{
  "vocab_size": 2048,
  "norm_place": "pre",
  "attn_scale": 0.125,
  "lr_mult_o": 3.0
}
MLP neurons of a small language model. Each row is named by its layer, matrix (up: input weights; down: output weights) and neuron, and shows model dimensions 32-127. Each number is 500 + 50 x the weight over its row's rms, rounded and kept within 0 to 999. Numbers have three digits each.
After each neuron's rows, "fires on" lists the tokens most often at its 100 highest values on Wikipedia text that the model never trained on. A number after a token or word is its count.

L2.up719:591485433603489582548501446488400518514510436505566508451511538508557494522433482513506478542489546496499517531483520525459545442575561492447563534473456496482540489475494463504513433466501565535464418541419493499494519425492469496574510535516530496615490507634469488520583553477498522409
L2.down719:569477496514571522468542439486442433472550531517516546445519536452463485570461459431519568536577504434564511549529487501453476370455390547522522557496498590523470454661465558544532401561468534449499538508471486433501556457538626519566511591516544508532566532565489509440542597502454581551
fires on: "er" 18, " Mar" 18, "ar" 10, " December" 9, " November" 8, " January" 8

L2.up583:578441503492487573538474528513498493406437469427496501462464571492461468489487500550478554552458443512510482525539525495536587496497446459521499447462413523526504438587383426431575468578575473543517564548530427547423504469477425534565394567491421499556532491414476524516571463472464514576
L2.down583:477526505503613497522492507572403445512490534455402478488485516390496565533522542565471529536493466511472521559509546495469453419466489521467419474535410591506504457463558559495559505507505365536552557426555528471458429480485491541498502500520431499399399498501482544607433449461451518503
fires on: "se" 36, "ong" 28, "er" 8, "ex" 5, "ung" 4

L2.up37:554505467546497498561492533469449516401539454468428599502524516493518442474448532476557524464401559526398486534510534464523490524494445412493411542448468412418588540497517430392487533497491542397527573496484552517470474520447474423550463574489403473488483454440452493448427473544532476547
L2.down37:441387493444558535439529465435436528408482514493580526488538456498493525494581492482574463417498497478577515472587486568498456486540490534530449516508526514538447565513526611426512490391539539562552486573456565528475530499520548530488582501673472408515525562570430511439513505534529547480
fires on: "\n" 24, "ra" 19, "00" 6, "•" 5, ";" 5, "," 5

L2.up543:556547531476473548534439431501561527487502509552505413478424524559447481511431469563421496447462466537465499468517535547517523579534479539599511435403472480492422438490478445439545422387509521466462486459425394537456534453591432529558463536625526522484504481473437504505436472413494497486
L2.down543:531407560552502622499421520464518538462458447478516469553536535521550444481557441505486550339431436565495541537433515498503590677476519486510469497470567471552505554601436442546510476466512409459404485419499506547481558478514574544519516553443568575526484548495518455470456470503464570382
fires on: "se" 29, " St" 27, " Dr" 11, " of" 8, " Pi" 5, "le" 5

L2.up205:578503496587493479485573438445523503501466507562495485510527579680405569527492515426513516506534486408479455499633471517504416467593520491539467509448537623524509473513403553522496507524447501441449501555567484520584479594524510516466616552464563496516554560441582560509543475464490382428
L2.down205:506584533497522485410473554508562528555431496451438502440555445471578553486515482543568460470465559504502674573425501464383538578511494540536536496492494456450480454533594557465557385512540508496492597453530499444506547476464492498394458420590491539455498456390454401506461489492457513541
fires on: ")" 43, "," 39, ";" 8, ");" 5, " |" 4

L2.up322:605561559518369494568477470537499553471583533576549497479454512479538409506390487597510490588495469489520533499472458470461466435500422550476524510580403511408432529519505591532531559466512499503517661507473585560576544461467497558693511508477558532543557488518502489518524439469536424470
L2.down322:457551520469449505539489457572545427592554495492515440421490473540503521447458462476493559404489580452476537512459429475487564414528520557494416459470494526543564494419510488521529578504523492541601390541461546425442473484508465582569399458419610569560503522446420503514492493518524445601
fires on: "ha" 24, "th" 11, "o" 11, "tro" 7, "li" 6, "ri" 5

L2.up220:423517554537412488413505534506596582493547523494463478455531563525453495447438549532388478560568465522564396459614505534454589601502562572513559457540368519570466455459615501416471517605495468512477475479498478346499440543509564452521539495434512529554480512538523435485478499472513485495
L2.down220:466521490510503417441477483486577467526488467469529437511499502546483524481479454545467548480553552520470531447436461490489509587516466452402538466470415501427674526476506471613473461550465473508514555428547544462483424391476513524574458519496465502505518449522438483468485509429475482482
fires on: "ro" 23, " |" 16, "p" 14, "\n" 12, ";" 6

L2.up61:512559492538533429408510473568551513537527574478497589448466577459589498474547526545425495464474408499569467453527387510589524424567430543441521546446562431490481486590529488507467427430500504471474571438502527628461526514495559550498528531395437441574502523351428411476441546501533456450
L2.down61:504515424599463551522564511570414474547501463484476484480519506470472615462514504457499470519457507500497542530494602496520466624455473582403509568428444552504552554475545578519441494427484498541494425440458570575523481473524533519506484438509554524422503461498502627580492474504549484543
fires on: "d" 39, "th" 14, " of" 9, "st" 7, " had" 6, "or" 6

L2.up47:570475482419604474493560431433520560429507484457566525503551451529468486465575595530497522489571522513493525497554503521570529543506540519493534475458479504462450446456429513486531505448445508607569439589492525432496560518571487438519460421477552485558490501473478557471575520485570515458
L2.down47:431537580435521547478422469485457531487490395569427563367474523543428592517566494548592474513431601505397562485527464456540480467466481524455413479520456493535512568442475474459419592510481531573493491504455511433424504547447517460406546536517510586578453498469566536516418591443498514562
fires on: "c" 16, "ł" 13, "z" 11, "G" 10, "j" 6, "Y" 6

L2.up258:594463532444490525538533486484505521543458549469494491487458539549568504536531437540429499502495559459439502531455571424507466521522508552425510492522448490598531530551503458481506483490579488553487451548457387498641497506498562470446571481472516523446490555466494548456521502544428484548
L2.down258:417494496478557538554482500482477481511528571522473502464501466350551558443383490520524501513524466537511501489544412490440502432594489390531595521413461500445427526530476459508502489479444532478516501435524521540502556498488536457427494553504592503526472492531398529461487480465615613401
fires on: "o" 33, "us" 16, "al" 8, "ca" 6, "ar" 5, "a" 4

L2.up955:491550531520481499534521612555518503496461486496466448452565567528551504517539464480524554471498468570459410503509531476430567554508386470526539522497500481512580495415510396490500576381500451530507527550524525590522483594509532496457501507414515418542468521507528536444474417567509477601
L2.down955:538478423471503428565457486512474413524488480477507417511530533499494515459452530508539412470447550481486493509443527577524596503594485573476498479516636518443497397490482510413579541545494494542493534582645482553485455540432556566501480461406499657572525497426499495559531450499474435490
fires on: "," 73, " and" 13, "\n" 11

L2.up415:494426446504428503467510524638531535476509492450507498479500573566459568489373532569482488446479502478426549503399434457606498585496486435442424578510522473502469499491489473463578523530494562465548508494569515512490492474493511488539502556459552555409580464538503643455602503458474467445
L2.down415:468448525491532504486654480492584484490464513500426574446512577475468424540487472480441349525579523534534570463555524564497477512456533456567598432488482499488474468515422465559429481482412519415502494517496486470481506498438528520541485560472537492494491524512467610472600500489602406526
fires on: "." 31, "ed" 17, "al" 9, "e" 8, "er" 5, "ad" 5

L2.up7:491454536450505459486426579536507591434532403578512483536560542600544484428463537522527514508499540626472497480480473485488474466520513467418465463533383471392562539486490482533430600489494395503467501501473540419531399555518576587510534408552518506600439463588434496557424501547559557484
L2.down7:506552536619543542469415580577492466509470456485426477438561476506466524546597457469535481546590512478465460492511491454501516493604540537477467460534448558581495473514579490455470373509498441513436485462418519391568431496487554575488500433417434493386441437523534528478542579617584504507
fires on: "l" 58, " re" 12, " over" 10

L2.up561:496527521478486466444564520520488511503595401510391602500513544432453559569491445440517465402461511529477540493522501579526524405572492570519475560475523485435495505592456553584521445502451508525524437508481512524564476450549507559475561469430456474517488528593466560427536446513504507439
L2.down561:504509593506542435479495474532478418477535471503411575520521589418507517453490402488475428531436481488463551470480523478514475496616493503438500538500457456584458476484520415504565449569546431589559464493509476550515466543453517559495461414444418452490491558438494438487484485522491465581
fires on: " \"" 42, "\"" 35, "'" 9, "“" 6

L2.up225:464417586523588495512470434526564438508435486441437436489536524480481489549449495582449507510499395496481511554563565360568541483499436477539567520408435402581535522531518487515505531502523479511528569541533519546506472501543483558517485535484454603584511444464458586474526597474518588544
L2.down225:586536519481543501425492457480477539511595504475388468497486503554453522455492435479504439498524513532522469577444607445480556533497466500601410440514439492492481456536468520555468489430628553525487509488519519455529442514602502530502435585529446485625563624438505424519456512513477544548
fires on: "," 30, " September" 8, "up" 6, " August" 6, "ly" 6

L2.up785:446426493559432476598395587459596538434524435501477500573502590415489537566469518519455560525548459453503437445436514483499514521435421503439561475572507558529504521570477544524487469584558414524496512549476524451439375526568565496556479494571513484458520537525400409503561479413513450464
L2.down785:528503563503420542480576539529544521505510469543493479547524532496553518539454470560451552584561475445537522425366404483493475496452433451460457487555400511539593445506508496538399520516511441565516535510515524437511519458518553448477443575465607557498498550500500490551446533513512533452
fires on: "\n" 23, " P" 14, " comp" 11, "up" 6, " se" 6, "p" 6

L2.up896:443474515424499508525515508594498511471401479566494543489521535514466523500520569463442561483524424375380490523536532462491539504500569501514482543547583457519493525464518525527465525520515475517608397486508545561523462455431537483434444513457392371511571520554517478487543472473481569523
L2.down896:413508436475491559453413454524515479498504503499467451493435439556468435505475528496466501581416499424480528537513555436445472547461464462468555596504479498491500555555528571541528474573525445482493578525565547514405513477532564479475529503603480575404527517482442520391503571523527471565
fires on: "ha" 22, "hi" 17, "ri" 8, "hu" 8, "han" 5, "ho" 5

L2.up350:495518576479478492413457554441555483488444460511388470422564524457419534481494495441523534445386458571541511499490508557461528550467526475411466453505568537496524491505610506480435458552496459490533501517614558590459569541498482476463434553346520612499489513486572538552470585491510524433
L2.down350:452475535396461530418544497468517433488537435483518580422480549523548553410534557412495515459574495529597408473569480441558550525472452531562474413494582594452462431436498428428428521464482535445531498440542459497500466543491456563592471509581465532562526515494485489565475503507515487508
fires on: "ill" 31, "w" 15, "r" 6, " W" 6, "art" 5, "ell" 5

L2.up585:556527495564501582458540470505483375438497482424553402526430447526471517495528471595488550531513420556477478405459488529489517567507476529497559568466489497492495425519541512512565464408500450567445378549493511472557465594445541527548482440482478499605522483633386520538433600525435535379
L2.down585:471538505414491556517599574555472481470454459464492512432461561529540587589430480482550573524588563500442423427542459505461555522449451469472523461450467531436468501635549553523489573488412480481480453512435561458515480486534501513400455450550470523549453518580428498563396416577434510428
fires on: "m" 28, "om" 8, "Species" 8, "mate" 5, "ip" 4

L2.up39:511456533460532506619552388470495571557571523519546511387513484560530557519548469393444467501489466576464460572477414440459396496406539402497514443472542596504459470488449463444542520543476535519480458544471446525555473526558506466423514578436585555505528618572532524520525497553532522427
L2.down39:489510447517629496456496545518496600451506552394520452503434429543539462523485556511487412493586467486525474542573510446465496537516497504419483454535539402415566551491564532553404494525530479520563560495469530554548520471493466474398410540500461515559437486542474421572486370564571424497
fires on: "born" 32, " mo" 22, " so" 10, " pa" 7

L2.up182:457407504389518505450558555476429500437545496460516434515524528487565545510509480463522537564522411526466468491449505536476442517569510553613507477580458437588479424509475467479517538462435483507483522593489503536492501495586546544539529506512471534548549430476461452514499577504585506383
L2.down182:467549480485557580548465501457477525422557546563417524597438527524526443494422512479503494489461473511449498440462563516428603556585496559490514499478496507436579509580566599587539571461492502482500470468484441526484396511500547523510522491536484487500469489519527472483486496490464557463
fires on: "ed" 37, "ive" 11, " released" 5, "red" 4, " su" 4, " such" 4

L2.up3:500576489521453490553534466519503572428643484509496503552477427503432500494442440479522516383561546522605542517447452466509505521488519463543495488517507522484400531432525458518499525425501524468570498514451536480500579580521540502562493467546453593436528494415486587442501512511608461473
L2.down3:402577570479475412436544407523452566549586513589435398555498555512510501433477497489487458535520483514402510504423462514500572485526414550532565463465571470528561498500463434480534569477492458552532465473560499453477491511480484587430544580478472518451591538465523523489452561539521522533
fires on: "=" 22, " State" 14, " sign" 7, " Ba" 5, " $" 5

L2.up793:500486499533484553438514513565578480546515469526549567422540516595592491584431481450511524598494378456559501441546478442499509517598450477438467516474482484506497523529477457494516461516442446497558567411440433522515501393402535442477518544515456500507535420454513550461510507432590520479
L2.down793:528492481457530524656510420495557492489573577469485415550491495465531562450457448413501533483457517492449558489493513513413517574544451499486520527480508406457500449499553592546490494523562502572494542512449488498551449531514569464440550502465456490454503474488415434418561432585446465568
fires on: "\n" 26, "d" 23, "e" 16, "ation" 6, " of" 5

L2.up850:549586383464584480567508436561602446469410561472571487350467406593494519458602513486481470527494510496495628547512608516565482432505472441535502520480504523638449551530511500531541504393535547528514476507520437507423517469502516428521486471510398468554410527469514474527520461467562522496
L2.down850:498520518424478508534526551492510408511457450592450474473580459498454554480545580480470498507430693531486567430492498457550458545480437494504446558512496459573681485529479409484476527466488500384531447424453465459397553519386522555553445520531526532417483485395471491508480567484562475500
fires on: "-" 25, "′" 22, "cc" 8, "G" 5, " F" 4

L2.up731:428539582543528535479511508499548607543413499635511506500505532504482497529533658415420470512497552469479547480467570486440498450443398487501417426579462559562470494572522529520485460481462482506539514550489470545528526482436522536442580461559502444524465479470456401523421513462531542506
L2.down731:509521616442419464503501594469479584523523492478438619509494427566485502527497423465578528584488491491498554480575534523592565471514482573545469482446546472559471373466521481572499570520474519461362494549499461454437486463488549564533494480417446523456503556509481483433532549590503421497
fires on: "," 91

L2.up11:515507427525487496494604481473402603531521516516511403466510506517536508605548528451525539540482469420467522611478531505521509455639602464515535554514425439463479513507474442484423511533541465495497450589528429451558491489416493539525520482588444513513548464340438575507571492505502512476
L2.down11:488482453561504376495517509425486586533467466543443438517473468511505470490542450489484541497513547470532514481469473592548495384544599550470458447518494427468511564459486549505523518552510456509482501523465434461545481530489437437489430561508481419545470568477524578392530474552486441489
fires on: "Ch" 18, "les" 9, "ed" 7, "ol" 6, "vol" 6, "es" 6

L2.up637:459474519541516499518495391569511466459471510427548556545521509502571578546411383544511553435525432639496488430498510575449435507511523613443453557551421515471480495546539523441501537615451559451440487557519518440479522469551468508546478516529617495482531505532492423546646539576423505446
L2.down637:488393505536606465440562549556472537510504601403481527467507530491473530540506469490474475415540547507432443487437577400494496506494606501499457499583517498520531443450460581520559406465536493514500565480488504510536532486513540511480522451405436496422483485542434497537581555568540543503
fires on: "ed" 17, "ad" 15, " England" 8, "ran" 8, " Go" 7, " him" 6

L2.up419:525564511544584466458517412568543519499455478450440507489506461442474562526455515446436417520462573458455550476528452566549466509489460504482496390460525500551490552453494502458517442502448523625523403438540526515529525540542504514547430587450519434479491471404563531383590446533461406446
L2.down419:486522454460540500464510503484527499465441575544442578555555500563553484556479557570591515482507463491474513479521489523475575484550566475436482436482498454499439429543589512476441449443503463536501529457523555474548444477440463456495540500508532535536538505447485471494506558492492597496
fires on: "\"" 18, "'" 16, "hi" 11, "us" 11, "N" 10

L2.up238:516450527509470470474455488553434572463531474382438351450521513504627462475484481439514465562398465527503437365550543446385544445595455459498427486531454575491488487571529475594472441443526498546445480467520470577497421611485474461513570523478599497449561508463598576554479507546487481520
L2.down238:461511493485532513453497618488470515532571401479481524560480560505455435520440513454486550456543499519582578520456475517514511462424571437467568447473480472517555449494534558542498432460465496597430520569415541507450460508441489573408578490333554567504558514428510592470429475458458480473
fires on: "op" 16, "er" 14, "e" 11, "}" 9, " of" 9

L2.up986:468335545584513466531506408460473500497539442455555449486421495479518473488498422497529536455485519430445457507481463553595532359568496511517484512591640503510481467582454499501389483472578538443455493590411483603482574534486497460514510492553475624415526474510521460476478535558494516516
L2.down986:475540480549552481429487512469460561490522458578558535480596496538539562462592519453473542492571526485501531425485552524427473431481479435490510553493419576515442483484479569471517451455521436468481577495497451448434456410494409437562451492571509487495583544551469553418466565587427506613
fires on: "er" 39, "ir" 4, " Per" 4, " Man" 4, " An" 4, "ni" 4

L2.up860:522525533469550528495585460490491630496528470457478446479480446508538420483488439573397548412515479481419428521591520438490470547566541495497485500581512514482496534481388472456501461523650541552387473541513511491602551540444499515497458516530554505469600446533406520509534564461573506513
L2.down860:502519484415543512528492530556529498565466458451404538465438512492428428535477476499530597514452421551507551536561517521472521566509506537498520540552462471448529551488382556514576519449368469457464579577551404493552462458569569486544591610564466470506514488446469476500559548425522467458
fires on: "a" 69, "na" 12

L2.up184:512531460540484523497405456490530487529527521536472483546549510445440489520533563584409487381520591504520511544544562502493469542510590521482490506550479452424495436544490485517596557591482577539499534430527568426449478457531547540462440319482552519542446507488446510513552539462570422514
L2.down184:455433568451516585417524643537566463544444486487599515573535476423506495513447572558531484434406531574496502481525452522597528448536509536530445526510446450592467514475540560451566491496512517477534503538529433464450472414580455449459499482532600580515534468499404473511466590494547519467
fires on: "s" 56, " and" 13, "ing" 7, " ==" 4

L2.up43:560513568582513491537409424493506537529487491403565452564568522503490469463387450548464555571460407538582529498523457573442481509538480485508472409580515477458440488563527491484517443484433464418567525529530520510526536490545468552409517499468524548530573460482429582482538484507498456561
L2.down43:580541457457551514576479463431456507560428509522434401567515507539486415624426488509537503493472492469474556553491547483498531544482477547575429421475472527522634484473514439539541470498482497538508518503662403501465502518583508492417495500512543567558563449456437543496556510475438488572
fires on: "li" 26, " South" 13, " North" 8, " ex" 7, "th" 7, " Ne" 6

L2.up391:466477538533497430543485467514556447446454493491448506536492467554528537421531499488521561511476444484509547447485505495482538535480419580509493494434609525488417486567528415464569540577506440489555516498490531539459457523452497560451523560492501578418456488498540543437617524449545545589
L2.down391:511495465486491407397458532530407521526494460436443544556442474565478498506483436537537534496644447453523433514494495506518553507486514510627467482474364521466536539482537511493389491610504579502464488523410594504490432520518452457452493545433554554484425543432459411551517533434528503509
fires on: " so" 42, "ne" 11, "ter" 11, " So" 8, "\"" 4, " 2012" 4

L2.up541:537460491509545433493492541505497481559479490479532472478500405505544522508444604488466417551478514442487473472487494556579438522466472408523498424426461561472590504542393494580579379563511400512484535427508496526540509444517569489480462443449575507519446535565461510479541485431471503513
L2.down541:443457533504561369470549412516453502392411464591501584496468531499473553474428551494390612489534514535473567518479511409589588524561491612516487425545455454556477545383511489506462492470494475564469537484526462540530499479474452542576494544477556473482497453498453570534489549500548531507
fires on: "en" 19, "hu" 12, "hi" 10, "ho" 10, "ine" 7, "as" 6

L2.up952:466563636558510444469578506504479495485504518448499540488407495489536457545492477492540456531435511520423465465478523482482543558530536477459574560524472449518372482558495483644478467430573491436438422457485478567431565555547471520555482486536403477449560592448463567427473567534504464458
L2.down952:586609507387440523430549466576472485464586489529541578467491561531540562519473477564452536540493527527453495432349475584489450450513436570582521526506523502455490533494514508504492529511494549451466422540481498500556443456417546444569485468493423507527520488502488466509427521443472547588
fires on: "it" 19, "ip" 16, "und" 13, "om" 11, "is" 11, "ur" 4

L2.up629:564394512530530443419574465459533535535621428430490464437497463426575568437546548460539494454525512429510449445507496498558486435471378473430543526591491613474495437481505447571533616481588549456514426537471452504440463520446449468542533501513474444492471488542493597460568513489493555624
L2.down629:548487488495518523458446510561515448472414478440508441470568579406526535510439527512456458502491516495500460413492432548539490483501502443419592522565546533539503524382533496590396496534525477461575543528537465564509444524455533499499499470524496474447416502409469450490558476556492518569
fires on: "iv" 16, " creat" 15, " president" 13, " District" 10, "com" 7, "town" 4

L2.up573:556559472603512439465450433443532487506420481548484529463617486516523436543499470520433495534522490578455530510529509546525511569525532493419461494556464556547435442407470555498422523471507454554478440491472467477574545452404534490501621452456467583494545569557427460559531437478526521499
L2.down573:530497476458489490494544463556501452433512506491441543518439459558567451402435525487528459506502521454497476441464470360351547502568491581465559514455522474502550504511512523476517461485508542571565479517542563501457523502515483559464539449453499369481488449463527585503565564536469409424
fires on: "s" 30, " been" 10, "time" 7, "d" 6, "ton" 5

L2.up916:522571548514482420481431493525540385586461528454477432409484482475523536513448401462539515539409489476412437498532471592496517514550579494471529462549405469488453476611600487473528532514591530560448512469506521577431469472625523585478544520471488470506504462464497537524443535490544534596
L2.down916:465501505460480548564495450636504444539519422480535462523486499520507537539539525464587523510436519468464490501477471476517409517442504417570567495589561570510529449558480527455511538339521494554510496526471536483552481520389541598537567514560478470540471373432394528539508486461468485441
fires on: "t" 91, "ot" 7

L2.up240:514450491535531453419482505549555522528511471540423448447480544560436546511507400488478513540553544466461569405514514531485496486513606430470494467444549516544540550421484455535384459473509597449523403471516505412523455516498461520469416497509536425494481553494569492529601516459445474560
L2.down240:437584471435505418484487484426485573506453505543377519577588554492616506492411560580460483436486541373456443482558482563465495475470465425425584420444509549579502507471484537619510469455509370519511483538540478460548601563503453434433510501497571567470499529486471570529487550516448526444
fires on: "a" 22, "us" 12, "ia" 9, "s" 8, "]" 4, "p" 4

L2.up400:539449514493437546574504492485409583427459545583494506562533480435515545434553438547420530484523438478562564523536478524526535414515513521452454542514450455487472522649594345447502482539475426569503519407468506615531554470574623496558500514578513478517588458489558567541491510556491451414
L2.down400:519426542497513532534542524480534513536472565545509487509497538519539452495446444405435430444511517525588513456412427507487449477454485452575576496460569481367495519482483543528469446458454505528562509447500484458386536442518471612502463517551477513545546511577422482590490420534457516499
fires on: " |" 46, "\n" 14, " first" 11, "or" 6

L2.up905:424460454511503569605563506543448533532478579534479502442577481657465535469442543478587486458470501467510484524546516449466569428531509487483527466452516500450502487529563494426452405513536516515491543453499510539425418468551605468493495534481453502468520505522572547460554477467361538473
L2.down905:425512483512532484476478566511436457550482491423499501548584539523505553465523609533645495535443588509464462500508417464481557531465476473532435496494381484440477482533481542410554515499501468516436502523444559404484549526574501489434517417459590445591502461473443518505517411551553466460
fires on: "or" 31, ")." 13, "}" 6, "re" 6, "gin" 5, " 2003" 4

L2.up991:506512597417492442453465455504505460471532512510427574421439584473559494587543559455499502487528476489472462493554476507438546502576514493506504499475478506573492599503470475528458492478595524527472489422478454422568512467551540509481463491524490523548406522521422437549609546591465432488
L2.down991:564466493567529518511402492537500517470424529454494500523529477543553508478515571548533523513497500475500508445450442553550493514519468417537575510474515601534483512502440408588450530499516473444490507484516564520511475556436585510555428451548363575449500482529466448557477534459572454480
fires on: "-" 21, "s" 19, "an" 13, "iv" 7

L2.up179:449515487456409488438503489518571504446424586581583375415478500479513516584479516471515434519431508446428541569494446520549406522491525454535501519553470459598510445458476435462569461458546440423388532417563562545562539508542429453512581547537465431571519419510482569504524474527564519539
L2.down179:536523457432452500419429479467496479464451622512488456580491580560609525537520556447428539467472532491491551493492556540507431531465436432494535526521466475497417471488587519497444648492512438511531570488492546454473521413470538482549559564523465553547509469492465510532532484441563523514
fires on: " T" 66, "t" 15, " so" 10

L2.up118:465501639596483468528387468461610568574554484583493510491531492610497555563542532545390450453502519446513565528470486525478411588556474507522567542590437495511556496557544597457593489478583470511446521496437523456507484560459461452562473591430476554470506448492533563444520539532439399516
L2.down118:499459458459446475522522524489465420503522583501463549538457554445494509558394594603394570483453495484516607551443489570573511485495469531478468469541521482569507544566528500398486490481525450434534416474462471484510548508530427485521528584538495503531424506469495479436481476503470533529
fires on: " Wa" 19, " Ba" 12, "wa" 5, " U" 5, " Cha" 5, " Ta" 4

L2.up692:513479431509464489574475509555494444500451495527545602495498493392559512526537400519502479471564507481472405522460429487397482413436534465530507487465518519477447434503602478462460501429543515480444578583518546541495450562499537539469563440501516472519497502502539475492439537474529426549
L2.down692:465458582440542476497477554433517423482542459520416568493498490434462536427520621447515525522431493497447487523519454478589595534561518564466453557579522482575466487470474546383501522473468559496553480486483424410556583453488525515485548506532459459551421472496416487509551461483496503473
fires on: "2" 24, ")" 15, "1" 12, "3" 11, " |" 10, "ay" 5

L2.up98:454484406538613501430494500569566560566419574563505448495497442393432477597490535495565487497595459559385417429556430544446553581454501524434510542470465568577551511433477491505539559456500454466383437473472501552513483573503477488501462599539537500505435526466512546546478570519491489446
L2.down98:417521507447513489534427635451582450474420337470547508516438444604487515564502462509453448484589474608569446538418455496597459512515473446413591533554474511477501419471496555595516543459428562561458530547504527494440619491495477503559568464509402506497487442540473546483426484545540456459
fires on: "," 71, "k" 6, "ak" 4, "o" 4, "y" 4

L2.up713:486460509457380458426455511539562452515500557484469474483483457552529548577429532484584483438479488376464468487436518425566406431447501581459473505438352485452543489531548574436526603509545550517519489417520608438516521479541467607497458583586503493560513468460531484514500538440503517548
L2.down713:421585565485439552492508524460530469517402557432531492481488536414511524533555504601540531496473402458521475517441436526502507538514475563439582557531483456520434535474454530544540442469560460439482500521577380527379572539502515528549492563561445409553541443562540551563537570566490517492
fires on: "et" 51, "t" 18, "mit" 4, "rom" 4, "nd" 4

L2.up788:546506428562533461572434492523513468434513489529418542440469566551477505597459554556414521450448462551396479509467498548567519439405528491469477589515469453623436498484451431494441492438592505513569608543484476529493479467529600454433533609485502482509577507445495555480438527515505569508
L2.down788:461534505449550424435585524507442518582492537548516538419485534478534517586468544540553535458445622442495445570434492568459501474522548470529456431409451481448547549503544542559542624539501443381514447605490532468437398530571456486450499479501416486536531542425523524590493464477533444546
fires on: "y" 26, "ent" 13, "se" 9, "ong" 6

L2.up702:552551553568500529474591500448562525415456529384461525555559511468569474424548450503544513455505492483493647516497493492495509358531474473482503492506500618530490536533538401460483558432488550583513487467375486505485503487520452486541576499458416477521388468487487521465485435483544439524
L2.down702:479527452500482472383505452559479552491567445559400493508440514532536453501453515499569587579466484548416500519454548519528487562420464497532507559553423454403596516527581558512477467515417413435513601475519513386485551575525493602529472548478373458484400528427595538537558511538526481500
fires on: "son" 16, "e" 14, "or" 9, "is" 9, "\n" 8, "er" 6

L2.up792:493536468627561486453481392521520478448474440520525523426531579452496561523422510541495501451567486568417416495539505487393415535414545538484397441507570496425457428524522548456375515529523463529486464489522544563490466591545560519498501523513538553449617548535590451461592450548462440423
L2.down792:488481505446532535426517456519543501488431492495529555509537439550640558435504538425474507585569511526499529504615486500506577345508557480482421504555434504536560389583469532465533536511504459620469487501531555465474505500470569464521464515460533472469427435506475462472500501590568522539
fires on: " |" 75, ":" 19

L2.up539:438569488548523601532547573481469471542498492386544440486482443595470555578514483478457530562368498468563523516409519532538510503515416457423491435472480490560542507475535551520476561510471561548473433421386523503478480534452465462465480530538465491467507501536487422454562500553553542607
L2.down539:471481432471464456426469447589483512524564509425534506592528451526464570543505473532512475487430547517517547533503472478588507498548468467454444444430447465523497466502509525488502594485489574571462454525501467535577560567494455544619436503549484538532438542469532501552508388538458497488
fires on: "equ" 18, "ver" 17, " in" 15, " km" 13, "ow" 11, " sign" 11

L2.up582:487508438575480442503519537514506439493477571471403546501510554534459582521498550328510459476541465479500442540571466471517494514481541539461387446476526618550497547459427473552455502441408469509419473493496511529546439440544493569537417517450508554626526544465577482499521536540565484461
L2.down582:562443497496464516476497475546564492474477538450483556471472479516410469530500472518502466578409498501493513573472534465526483507548584518465540553512528552616569502552519569513426446532536514543591504440571513459527541456530492396455503491466482641375461507555551509564522555520488417500
fires on: "d" 35, "\"" 7, "id" 7, "c" 6, "10" 5, "'" 4

L2.up938:602548517546473518532550505516537456562509488588481561475473523447520518524529608455541422396552492509478451504447522464445442461529545470433489466407430470493467484556479497550464510549501471472446601475463410581446519413505501422469573414489503504577442538452441482517463472491515504500
L2.down938:552438517559465498453532550519560501580483500514470507471513585517440440542467554548534427412486561542506499511424455417510495568461490440437454484505494521587432565483532552498528533525485479431382524492623543475497598400520519546532508470555457490485441510463525424517510556493528470467
fires on: "b" 49, "ho" 13, "P" 9

L2.up683:555478534501477491428475493420524556511453510499478598524527541517440488560548545541487494512479551382474575531509501513614499476517566525530477494600509563532520537470389487554487498491503502480427452434532645458500545535440582478472438415561469500542510508477448541557404529424547519499
L2.down683:436578492435523476561476524474576485403485492529579431493501446469538534486539464604472460466525506497543557466569623420521527514491501490534531596489502455448432492566618593478517468523546476532505527443521437438424451493533499507479537450506511529537431527463422458493572498539501540520
fires on: "," 100

L2.up120:494447522503465538394532405604540476454443524515540532565535525471603500502526508522479535395513529441581462575498554479532390475524496504424449512481525540388477441493430447448453439443512502487526473511490496404473482521513506495510475455553494581529509449503469482517565478476573330477
L2.down120:551552446524504534546494522401480456508503484518471533504431543395563438514577518553531479489485358501427480515474513413493464541528518495449540537502465400496560465515410535510415431485522520521533516481571444535481608544402419515491478543407507508433504514427440518466538580502577488581
fires on: " and" 79, " f" 7, " or" 4, " &" 4

L2.up563:541583471498414493475497496456511582448463535433495580558496569530454474508512502554492552432530583480502357426499607477502508565521581494596444467461528552424336465496511418577526561479494528508475454482482536502458466479465525596497403537540441494498531443560533440521521512517471488486
L2.down563:563500497533446508575506513490456538553502469591459445492491519557549643542437501573524475422443470531523479450514493488462472436512534527530535556542494491622544540458462494553535454531488531392471510522543495511548584400442500535516509518584506466487435492574541538440428392455548491555
fires on: "ur" 72, " of" 14, "ing" 9